Weights of a small GPT-style language model, trained from scratch on English Wikipedia.
Architecture: RMSNorm before each block, learned positions, no biases in attention or MLP, untied embeddings, normalized queries and keys.
MLP neurons of a small language model. Each row is named by its layer, matrix (down: output weights) and neuron, and shows model dimensions 336-399. Each number is 128 + 32 x the weight over its row's rms, rounded and kept within 0 to 255. A neuron's up and down rows have the sign that makes its largest values positive.
After each neuron's rows, "raises" lists the tokens whose logits its output raises most directly, leaving later layers aside.

L5.down180 [ 83 157 138 128  88 158 145 122  73 136 144 161 136 102 123 119 125 167 102 141 127 107 186 148 139 117 145 103  72  90  95 117  92 139 115 159 156 160 152 134 145 132  94 142 110  84 150 136 150 170 175 179 112 128 132  98  79 126 106 141  94 132 138 127]
raises: " as", " whole", " As", " be", " result"

L5.down678 [163 216 156 169  61 157 133 111 130 143 134 155  86 153 111 121 126 131 151 100  96 137 208 117 120 162  93 101 113 137  91 113 136  78  83 177  72  76 148  64 121 155 130 115 118 138  85 122 158 165 178 199 116 177 154 156 137 149 152 153 120  65 161 174]
raises: "ub", "ur", "ar", "av", "ber"

L5.down1379 [130 155 126  72 117  94 103  77  87 132 206 130 128 170 138 100 128 132 109  84 115 111 157 145 160 108 154  77 104 126  79 105 171 142 127 138 170 192 170 150 125  74 116 174 103 130 129 147  81  95 192  98 130 136 143 144 100  78 115 108 135 192 137 162]
raises: "ara", "ou", "ay", "dar", "on"

L5.down387 [ 62 180 114 153  55 135  67 127 113  99  52 123 190 108 109 120 158  79 160  96 129 102 149  15  62  99 193  72  72 154 151 110  83  86 124 101  96 105  96  83 153 165 122 165 196 134 118 117 151 127 148 125  73 136 153  97  84 122 149 109 117 154 109 135]
raises: " list", " page", " terms", " sides", " lines"

L5.down1772 [130 112 160 117 132 108  64  87 130 120 146 135  61 107 127  95 111 122 137 130 128 119 109  96  82 167 136 108  80 130 125 131 137 121  92 101 154 124 122 169 128  80 123 107 151 116 131 107 121 113 162 115 152  92  62 131 109 166 135  95 105 104  94 120]
raises: " Asia", " countries", " Japan", " America", " Britain"

L5.down155 [174 183 151 141 162 146 163 146 137 123 131 141 147 134 151 126 133  97 123 117  77 140 160 120  71 128 118 201 122 179 113 156  64  69 123  91 142 154 158 124 139 135 161 101  78 142  79 139  90 154 142 194  60 137 144 113 107 134 117 146  70  91 114  67]
raises: "ly", "ying", "vre", "ye", "y"

L5.down1386 [130 133 155 165 135 146 142 131 124  98 132 105 100 127 170 157 200 163 108 123  95 121 143  93  76  96 171 105 126  91 155 111 146 101  78 106  67 121 117 116 165 184 108 149 129 133 131 107 156 160  98 132  75  97  93 110 105 156 129  97 155 104 128 121]
raises: " job", " role", " spot", " position", " option"

L5.down24 [ 87 125 120 127 131 148 137 129 199  85 104 119 135 155 105 144 145 140 144 105  53  72 155 109 106  56 145 146 125 153 123 167 170  77 151 113 138 124  81 124 151 109 131  95  98 117 103 134  93 126 103 153 101 155 101 109  82 124 187 118 116  99  68  92]
raises: " disease", " bacter", " liver", " crash", "cin"

L5.down944 [141 160 113 132 129  84  99 167 120 131 116 110  78 110  67 139 126 122  94  71 102 192 188 144 126 114 119 137  92 110  82 114 113 102  97 139 159 151 123 138 122 104 108 114 129 129 152 148  97  93  66  75 117 138  42 150  86 132 152 148  82 159  95 129]
raises: " party", " politician", " Party", " Democrats", " conserv"

L5.down1629 [125 141 106  77 167 103 141 104 132 146 124 189 130 134 122  99 162 114 161 144 155 123 123  59 115 132 142  94 146 118 130 115 133 150 179 187 108 130 144 124 120 146  84 144 131  93 148  64 189 130 122 129 170 184  83 157 153 119 109 133 128 120 135 148]
raises: "ate", "ating", "oot", "ising", "ates"

L5.down1784 [127  96 132 135 203  91 103 145 148 170 125 115  96 149 148 143 139 186 125 151 183 121 102  93 104  73 167  69 145 112 103 113 140  78 161 116 143 105 108 125  91 114 159 129 162 135 135 147 126 121 102 159 135 132  69 136 110  85  99 112 128 143  80  94]
raises: " however", " since", " after", " enough", " following"

L5.down1757 [137  91 145 120 167 123 118 177 145  94  45 143 125 145 117 151 177 123 111 155 119  73 127 112 132  59 118 107 140 130 140 166 165 165 194 140 143 135 181 110 102 116 176 127 141 180 170 104 157 163 120  72 124 100 157 126 167 100 133 149 134 171 139 136]
raises: "den", "iot", "and", "inist", "enb"